Weights of a small GPT-style language model, trained from scratch on English Wikipedia: vocabulary 9550, 121M parameters.
MLP neurons of a small language model. Each row is named by its layer, matrix (down: output weights) and neuron, and shows model dimensions 544-735. Each number is 128 + 32 x the weight over its row's rms, rounded and kept within 0 to 255. Numbers have three digits each.
Before each neuron's rows is what it responds to, as a language model described it from the Wikipedia text at the highest values.

Responds to: Tokens completing or continuing a person's given name in lists, tables and prose, e.g. Minor-u, Lu-iz, José Luis; also scattered table cells.
L7.down1228:134132131109120107172179107129136162178099185076125085138139125081157127118125097186140203123115168134118149164132143136090147153112133120093158090119094122120115158129098135090159106131108109146088068127120206118107131111177087092161132126172107131068172110131091143148197137064165194127154154120138128097159138108092131135131108136110151155135150106098111141112170095091103121089115097150063133155157130159182153125171104107150089181121121106147132133093116123128086109158100140089088168169084090106186089122155155153099226081131116154113176096110104112072137160099173180091

Responds to: Word-internal fragments after a short prefix (l-itt-ers, mon-it-ored, an-ec-dote, Shl-om-o), plus digits and dashes inside dates, scores and coordinates.
L7.down1287:148141101128163111078184132092119177149060123131105126155150104160094183112169154091113122102153117140140059151148109140151153138153138093150107095132199069127173138163129187151093181120114124123120060112099138119133174048157115145150131105158067104053110140133143110133175147081120165158191130137120109129108100113091092170151152100075094155156142165114085073149156190178087191126153130176100160164093176129129063140134171061131094149153104089182075149143123107123119127097138182174104157142121108147094120097079110120123083082115130108136077106156142101137171132146117091153

Responds to: First digit of numbers in sports tables and match reports, like goal minutes (Adu 44'), league-table goals-for and scores (L 8–10); also separators right after player names in table cells.
L7.down2186:142172099127093151071122095179163134106157131117156127167135101113139109136123139076115104123130131106104107085120146130126122160141151144079137149127106112097123132118172132130139121136122112159081139139145146165152085131148150117135104173157070104127127085212110150120126130114106167126080160094118078174130152158142156101105144101081156134171137124173139123160189112126092118137127085113082135092135119181121091136145101168194122176170132128115131072097116181163147224068154065137125168118097180075170139109108115120128160100143154066142044123098169134197143139184167123120

Responds to: Prepositions (near, in, at, from, of) just before a place or organization name, plus ft/feet after height numbers and digits in stat tables.
L8.down2779:119105159138176129133106166160096073158122124122170111186157099136117121091165087130229136118140138145098149143138098133109134113167133187126191139165150202154179114151113122100174138134119110105121145112138119149176099130136135159122218095136168129175101111151083119133146172172166172121131128119083134201012105192118106120156063148140151130127181080151143098123217174115062085146124121144123069050119083176140162148118101157164107090019163139132120149093114174124231079132146101180107137109105145121163113131178095091140146090081142122068019071124142172138096180113123165115

Responds to: Spaces, pipes, semicolons and digits between numeric cells in statistics tables, mostly football apps/goals and census figures, e.g. | 2 | 0 |.
L8.down2897:155125134100136109095100175110145149166158092071146152102187042128180139098115127166166094120111092130093132157125146125112208109154171095088130079142123103094095118079077111097116087067089166144157130147155169135134166110063092159134183073155150128129119137202123130170151102129121153120114158136163122093109191097131142108140101188071106112076080131152153130155138137136083158072089098130125170082090123142152143136113141158110124116111155067172051116116115167158100117183076157057171073123124113098107168152155095143084132111075136201157179139154112084118120129135134130156

Responds to: First pieces of longer split words, especially inter- (intercooler, interface, interiors), plus in-, re-, over, high, tele, radio starting compounds.
L8.down2409:095107137179098145150103103120198142178164097127135175116187155143184207141202066066197113134133149104117125113203183134098162079141105138149113082159092162146102120103133116180104142118149174132177158165091094150142124137138105126159058113161111153069092152098099165079114102152132189154136131111161116087097142078153107114091113171109139102109087079100120104124180100164137082152193122105157097139106156167148202094125062103177187105152111140131155138106089157104112202159122112117112181128110152107090118146142141155106169201112109124119166124192158123102154104074128198135

Responds to: Fires on word-piece or digit inside an unfinished item in tables and sports results, mostly surname starts (Ar, L) and score digits (L 24–55).
L10.down433:172178147125124124082096107197108109112127110149181140128113130141114124186102149111122103159192105134151154162082117109165147185156135108195117129045167109087108100113077114149079162131156111168141174154101137124183137124134059148101083117087137116038125113071063133147126167103074093110108100100133179130130128109092080082068103125121125150106135103096152045156198060087145115070163062151146084169168062161208149140126118126150117190120135108142077152116083133149051101112097103082216122128092188133147157073131113167189076126134073075079106164153158185092078135148186135075

Responds to: Capital " N" token opening a proper name, usually split mid-word, as in Tamil Nadu, Nanyang, Nur-Sultan, or an initial like V. N.
L10.down1012:170096120088129128192109090081142105110149138148152156135124150149127102130156102154113122172177161083111085132148113179138111137157185128173083162139171102084183080136099075205137130058089170160115092169187113149125166180153162190133112153157134134185068132146129162048100140137115064101135075091135055144125147137148151070108107145077190120065094050117114156131111072162085122110124196119159153082124095147133122138135174107160158134159138148100100182114151102122091149163082135084075147097122139096138169134107112140190144090166169090112084126116176127115146093092150170063

Responds to: Spaces, digits and brackets opening numeric cells in sports statistics tables (e.g. after | or ;), with weaker scattered word continuations in prose.
L7.down2246:147101130170166109149181117050116167131118199121125094116112165160138107122176116116114112128104142104162062139118179155130173078140097173115108161162094161123149112105125113095104131148116148133166116113129133105059097102112141154130173113137154123196115101118135134115175124136144124147152111202146159095137126126112063172145158107135103134157119153158107097073136092084069164103161073139153148173123111209165164091157147112139060169089131172124100170154107162099120156133120182091146101119113090113135169166156121198123169058144137147120078145115197109149131128151139149172

Responds to: Subword fragments inside multi-piece foreign names, often in lists or tables, e.g. Ján-os, Czech-os-lovakia, Christ-os, Man-u; sometimes a comma ending a clause.
L8.down1271:135159171101140131123098121144204084117153123107085173129131101164129124112144104077111145085126169087136108068145205088122096098077077149170137104152120094110138182126115139131159142133134126150140101080115149091107132163136129149110149165100127067135182136088123139157111107161126174129127084135129116181161116185152093134093119156098184087109150112125096153090105154120156136142144118090149182088118159103146119152169028072199134130135206180124152113076153118139125156112058107122083093141114139119117087181145116073118114154135110092068119140120137161142160161164114146145

Responds to: Spaces, pipes and semicolons between numbers in football statistics tables, e.g. appearances and goals columns or 3–1 scores; also a few word fragments like am(munition), ag(ency).
L10.down530:113091133150167097108128135083196098130124110113126119113085068177140175169141091136154126140124160151181141126133167088115183058114135127142175189091141132128136113122128107099072138138204115090072155165128177131110153162167182193085162114135178129193144145085177132131149096148126135103184089156097140114091102131105093149157141154091163129074161095099095159186093145170136125168147144112149056140114160195107134077037158201100097160157197109139092112136100137110137158113125124153172149138124150174178143098134132111125187141203128136154112114105128123138157154166164151128

Responds to: Mainly the word after opening a temporal clause or phrase (after he lodged, After she leaves); also mid-word pieces like ad in proper names (Pasadena, Valladolid, Cadillac).
L10.down2794:100138128133072112054105146169088106172121131148187088170129182153109118183181157086088164083114094147134115158126131069127113159097126081191127099030146135143174086083119163120108121187112119080110133072135129158144168139114134141074150150142145105160172144204163174084167122076130179071100168125093096141162191103176149138076160156110152090177158095121176093133102037137153168121145122166116154162172156128128139108097059129099182082140151134164092124139159078171114162082186162123102133111131153160167128205109183133100128122144149142143145122162110134147133164131128183062

Responds to: Words that open a time expression, such as until, before and after, plus the early digits of years like 1'9'65 and 2'0'23, in biographies and histories.
L8.down1698:134119085192128125137128061164141113179149181132159174130169168147134070131133165141168109113143113119088136094165122138142044126103111048125083069138142130162186077156173135111186192126155105153106105140180129174116183100107136080127115155184140107187119127158131090185177113093047140167171106070123139133140113120087129104077051140109144174109181098093198143145152063096146105140097118086146161103175141148085173099161108061144148225030078030131106106096095098114105077114113141139114107081152167117123095146193149090147137091147121173174076142149096115141106134116136109122

Responds to: Mainly the word until after a verb of continuing or delaying, as in remained in force until, delayed construction until, dried until; weaker on "the" after prepositions and on mid-name word pieces.
L7.down2525:181116150158119105086150179121150108149167113196113089129147155155117109176119098091099128053113121121176105222134194161146125059119114124108133114166150156175085113088134150191137134123104107103118138155146129118133156098088162068124096106127147121154125188127145100141117125175074098093176116162154101112120210146179150107140162180174169086108130148174206089134144106104130093176149147157078090126122143128192110068114102126148130087104106123097109134077105107114190084118087150131154110148111125149123134128087074108107185114153142165153169123166121106166126134139174089126

Responds to: Prepositions and connectives opening a new sentence or clause that set the next time, place or step, e.g. "On the way", "Once", "From 1921", "At the west end"; also table pipes before dates.
L10.down2958:097104134169148096110218069170098159137109114107073108102132157083127154144176090158109139108122132113102092160098174103167094173124121098144127127150077111103110195166172109098126173081163118115161140112130142106128130159079121105146128076101208108084127122152085120098188096143146107119131169124144146116196084099135108138138132126082126115202116163168089104094163142201134070089146170129156106106151079129122193058119083122131132139110112099144118109113114122096162117149117132087070119167199092143053154162167188115137125119193119146121161146172179214147162119101142147148

Responds to: Dashes and digits in win–loss records and scores in sports tables and game recaps (12–10, 3–7, 4–2), plus first pieces of capitalized names such as United, National, Central.
L7.down128:118139138059139092128164096107134084123107123134188105123115151170146103124157101113123183117145151144082098131123083172159162099176129116204127148083110211154125170102072117167086123116155129086115119154112149138119141126079153142093149093142184120073162076101179121126098108144092095133124083138153148149117156155135175096192151138157165108117052141141138087117146108128183104080082105131143122108127173117130133041155112191191142184185075116068125140091151150057109109116145148116117129160139076139117142144179177106076122170122136089127114125155080163100134136092195139112

Responds to: Final subword pieces that complete a word split into tokens, across varied Wikipedia text, such as fre-ight, wre-ath, rel-ief, pro-of.
L7.down542:202106087177115132116158111115113155143153152116087161118105133133119165114117164075076106162140128145116078105119138162136159196034098119122218152119164147060158086187169104127125105173062183141097122157090132098128129123120117060116123116094137135167145123122116140165154158127085166117129105120136143197112113124126120097104126103167112138069160118149131138101132157092119121155117188110128168113127161126120128141127125131125072064159189145119122146125120088109112181075105097143144167170195125091131120115096141118034177193115163139086141115220107126100091117076076132125

Responds to: Final word pieces of Japanese personal and place names, such as Minor-u, Hiroy-uki, Shin-ya, Kasug-a, plus weaker hits on other foreign names and list punctuation.
L10.down236:120150081122065150099136182069119114111114139129120180131114131082151126117211116124089139095127131172132153176157138130108145167054124104134123183110137144156175201136142153106147124152099108119093100116130139125132071132153158090110162096155137135092147088124078145159123075133095136160094118064061125109107199126192126101163147128157090114043146155138118123114130091153128115084160091117124126124151141200146119099091069143117105126143166107126123152140136181135165171098092190124141130162150128170147105167114122164114180159163085066105154100110143148192149123084100105105

Responds to: Two groups: " the" after a preposition or verb in narratives (into the, lost the), and the last digit of years or table numbers (199-8, 201-7, +3-4).
L7.down2908:137121126123127152116096096097147153166134102093146162139166137080117156184121135132128082127118137127150056123093129131179140150105094132175107148108072177108156113106144145151138117097104158140129097174154138148137146144137121091159121116113066115102148213139105121121124104157125161147178112135129185016118133112090127136154073138121117105146107149120101134124115102145086122115150112155137164133076161125088091115119159091156128138125094156093120138105069152103165078108160194167147109139128126128162119062110151160150147113125124144116166096120124124137156100174117079111

Responds to: Single-letter "n" or "N" (sometimes "g") word pieces that begin or split a word, mostly in names and technical terms, e.g. n+ares, n+ave, N.C.
L7.down2667:081125133106128102119122086091143141111154116082135103066108100099153123186133126071153123141162129113109122138160156152101075149133108104228106153107124114109184085126070155124115196129168160118098129077121134135138096185173171111165116108102130088103115132143088142118123199160144140104122086137138116154132177140126173111094140136140168170135131160173136107151114159088103149073054137058109126098165096097162085064162094126159094084095140107068137131128141136169124094113107112120194142122078106123112175118125075096141174144148076070098151120083159160126128133082128141100

Responds to: Numbers and signs in sports stat tables and match reports, such as goal-difference "+46" after a pipe, goal minutes like "66'", and hyphens.
L8.down1513:171148081102150113105134094113157088102122178162069101135115154155104163086151126108095135123155113093098128040117123134123153131157185088134150179154125117121103106096192151105165101163126152152124162167120093131098124111130178104141163183131104060107091134109164098117147141121182121131097165140139174122133085157109152109101165172088095095181118079112121139090156172157096142098108111110162129144149097140091146087127121137114174119144161164131081137132099147194152169143117019132127126156158130115146121108104130190148092133205109129093187140123186158132080159101114130149

Responds to: Digits inside multi-digit numbers, especially after a dash in sports-table records (14–11, 27–28) and years' final digits (2018, 1986); occasionally pay in payroll/payload.
L8.down1438:093096162117142133143178071153085137144172159129182120116120142147148092143120112162129163127132172189144192116091153171178196156154115125156160137110152182125159145125088121108172139128111161150122120086119153103128138113065041138071102091126128142157200099160153136117142071152194162149065153132111156138098120145133119129137168165129140130116126119110122158131068181104126131141100173138163122167132137083104161134165130127143131187153063142091078202114075085108145128167124108135119078132120096139068150159174137107103192193086139138174106142133128070193177150071153091138

Responds to: Prepositions like in, of, from that come before a place name or date, as in "camp in Marbella", "state of Tamil Nadu", "originally from Thane".
L10.down1682:129099129169086129083058169147150138136105172177081117130186126108181162116182131147136118176112136174127136108062129139058130099153101125109062102147103124182100137098133146148121103123142090165072149103185150141147114141168133092122182151126093194129160172078095141116141130120119128149117134146044114150143132138101121178154104179120190101118158077135137134190121149151110124106100126120104152058127163111108112140126098108158148112104121141128134121101126096152118094159143111198127181096117185155134049057168109111197125000088115142068105124137148125150152137150168124125

Responds to: Final tokens of numeric cells in sports and statistics tables, such as the 0 in a 1–0 record, the th in a 67th finish, or a closing |.
L10.down2293:178175161106117125102197136100160115103101137079130138195114140092106127031091076125113121132107097138180079136150121146171122106125159136080093129088132109087155058172093121132052141136123114086080135220162171139104122081097143124164060128145084146171138140133091136169118145167156149190124158165138158137146164064139151066060124142135127154118103169067170157185187115141128159058167133078095151119077089159116109102085086152134167061146093148107142117073079141080164054104110173135152096148138092159111089137147081152172159129126166090111090122194144114161157091143126153063

Responds to: Prepositions and articles (for, of, to, the) right after a head noun in factual encyclopedic prose, e.g. habitat for, literacy rate of, makeup of the, plus occasional paragraph breaks.
L7.down1841:116178083139159147141113085197125088124135111163108095104101161145132071088093169151162105174163195082104203104127107119181126133084137126131116132107137154129207078148093169128174072176093121151103103101128146164111127145131112134083131099090079048119122125109125143162080122150166135107120119141141098152157082077075119110190123101126134117088156142104124120145160119101135117109151078144118090066149127146081146110107081128126135160149111146127115162196100141131106088100148096191056094133142112083105090146103139137098145084084117064148099123126087123132120119109140076125

Responds to: Single-letter or short pieces (N, j, ij, J, Y) inside non-English names, e.g. Nuevo, Nagarjuna, Danijel; also decimal points in coordinates.
L8.down3016:146141122140116106112070096120107128115078127110187129104080125100094140132089142098155110110148116130166122107153127077188133131132080104142176141086169133144146094151151092166109162102133138135184088134124097141182069130155120130115083143094095171146159086132094100188153171104162184120112164160192104134153200104089128217163099093216078106142133173065092179165130156124105109117119105083095156099161089131131163120145126199127149143177123119118174101173041127139155069097086130123134107127196082121128128108122145147114090140128137100191135115094144137110087117114100148113

Responds to: Mostly the first or middle piece of a word split into several tokens (Pe·ac·ock, Black Bel·t, par·apet, Sch·openhauer), plus table-cell pipes and the word after/After.
L7.down2449:103153152120112131081117140085171121127105136084126151126209188056126135125125154129156100123107128142103128111109117122165115133171063088128124136171140186163164032125130167093098205115165129146106179113147181189190164094142155144113167155233185111142150113144109200091107167154132175143144089136125084109129162110147093113046100132133153105125070162167134093104166167154161136066114146125144155082139113130139133091130126160149105174130081080108195134121176123125010154118088138146182166166115148131143148130071184084172091147158189128165139122113161118109197154085079120141

Responds to: Determiners like the, its, their, or a that start a noun phrase right after a verb or of, especially after won or contest in sports results.
L10.down2369:136105105147113147102126136099087131207060102130121122195113142097113142152209100101146096122165128116069138161162166127122135133054156124124165151078163101126142121135102160104200121095129134160121128166212067166123117109111150113163155111175082149127114103148124119134110140112160146058115092206159212150103163124159111128160129164125152163122113159135082156128115147213109105144071088118141131132127096112146166138113111139115127181145129122107136124113130117131104132090174152116107107184040115102120151129091137137115129062103168078184081091116125127131128137122119135119

Responds to: Digits, pipes and spaces inside tables, lists and scores (W 27–10, Band 19 D3 |), plus mid-word pieces of rare names (Qalqilya, Tumblr).
L8.down2882:113164087169153171114098162161169085084109114146122161133145108180106111114109113095160100102165064112113101107152136098150065207114096121121102145102129112093139173150133156120153135081070093146091124157095173084104140177134149121112057142133174091134107141120173121115118117140159127112164143098146093132153121109115087059060156148083149121110164137162114067138139132131099128145081107090119146113162124105178091108121165089111128211161165096165103133054165072107142141101109133203127175122118123055146154118164173121112131088157212117079225073134153102182192159114124178183

Responds to: Mostly an opening parenthesis right after a number with unit or short value, e.g. 750 PS (, 51 hp (, 2,000 m² (; weaker on list/table punctuation and scattered word pieces.
L7.down828:092155133133076164165125169137158119084137138152169152088138122149116186133152092125105129123111128103144138110078165122149143115071123178196171125102137124106165092127122162193178205109147071122136127110094125158121078119136100131130092121124164098170143129157169074163102164052161119121132196155157186097144128170089133129152165143121122086153092139160119105123160097115142084077109132168160158137120127082132168117126111167125158064156130090112101160121092150179190188124126115143186177120062051165113159145123101121198117174201139137130143126147062076165117184124178112086

Responds to: The word "the" (sometimes his or my) starting a noun phrase mid-sentence, often after a comma or preposition, as in ", the first time" or "at the age".
L8.down1300:134099071165189108107094134104134142133145099159125097152134115124146135113160078107113073102141128154133147072140155145110132090116115123110124169110089150104074068114066179158169097136140141140157118156059066132088122122130160074202154091183116098142114102141121150083138098099166043109106135174092137119164124154149178061078121140122156132134147134112130169082136127116175166121182137125107170125117098098127146122141065133139115111114108125118137149191118166114085148099113137130105123097078167121140090126142072151116077154116118159116154132156088149105183129142122153116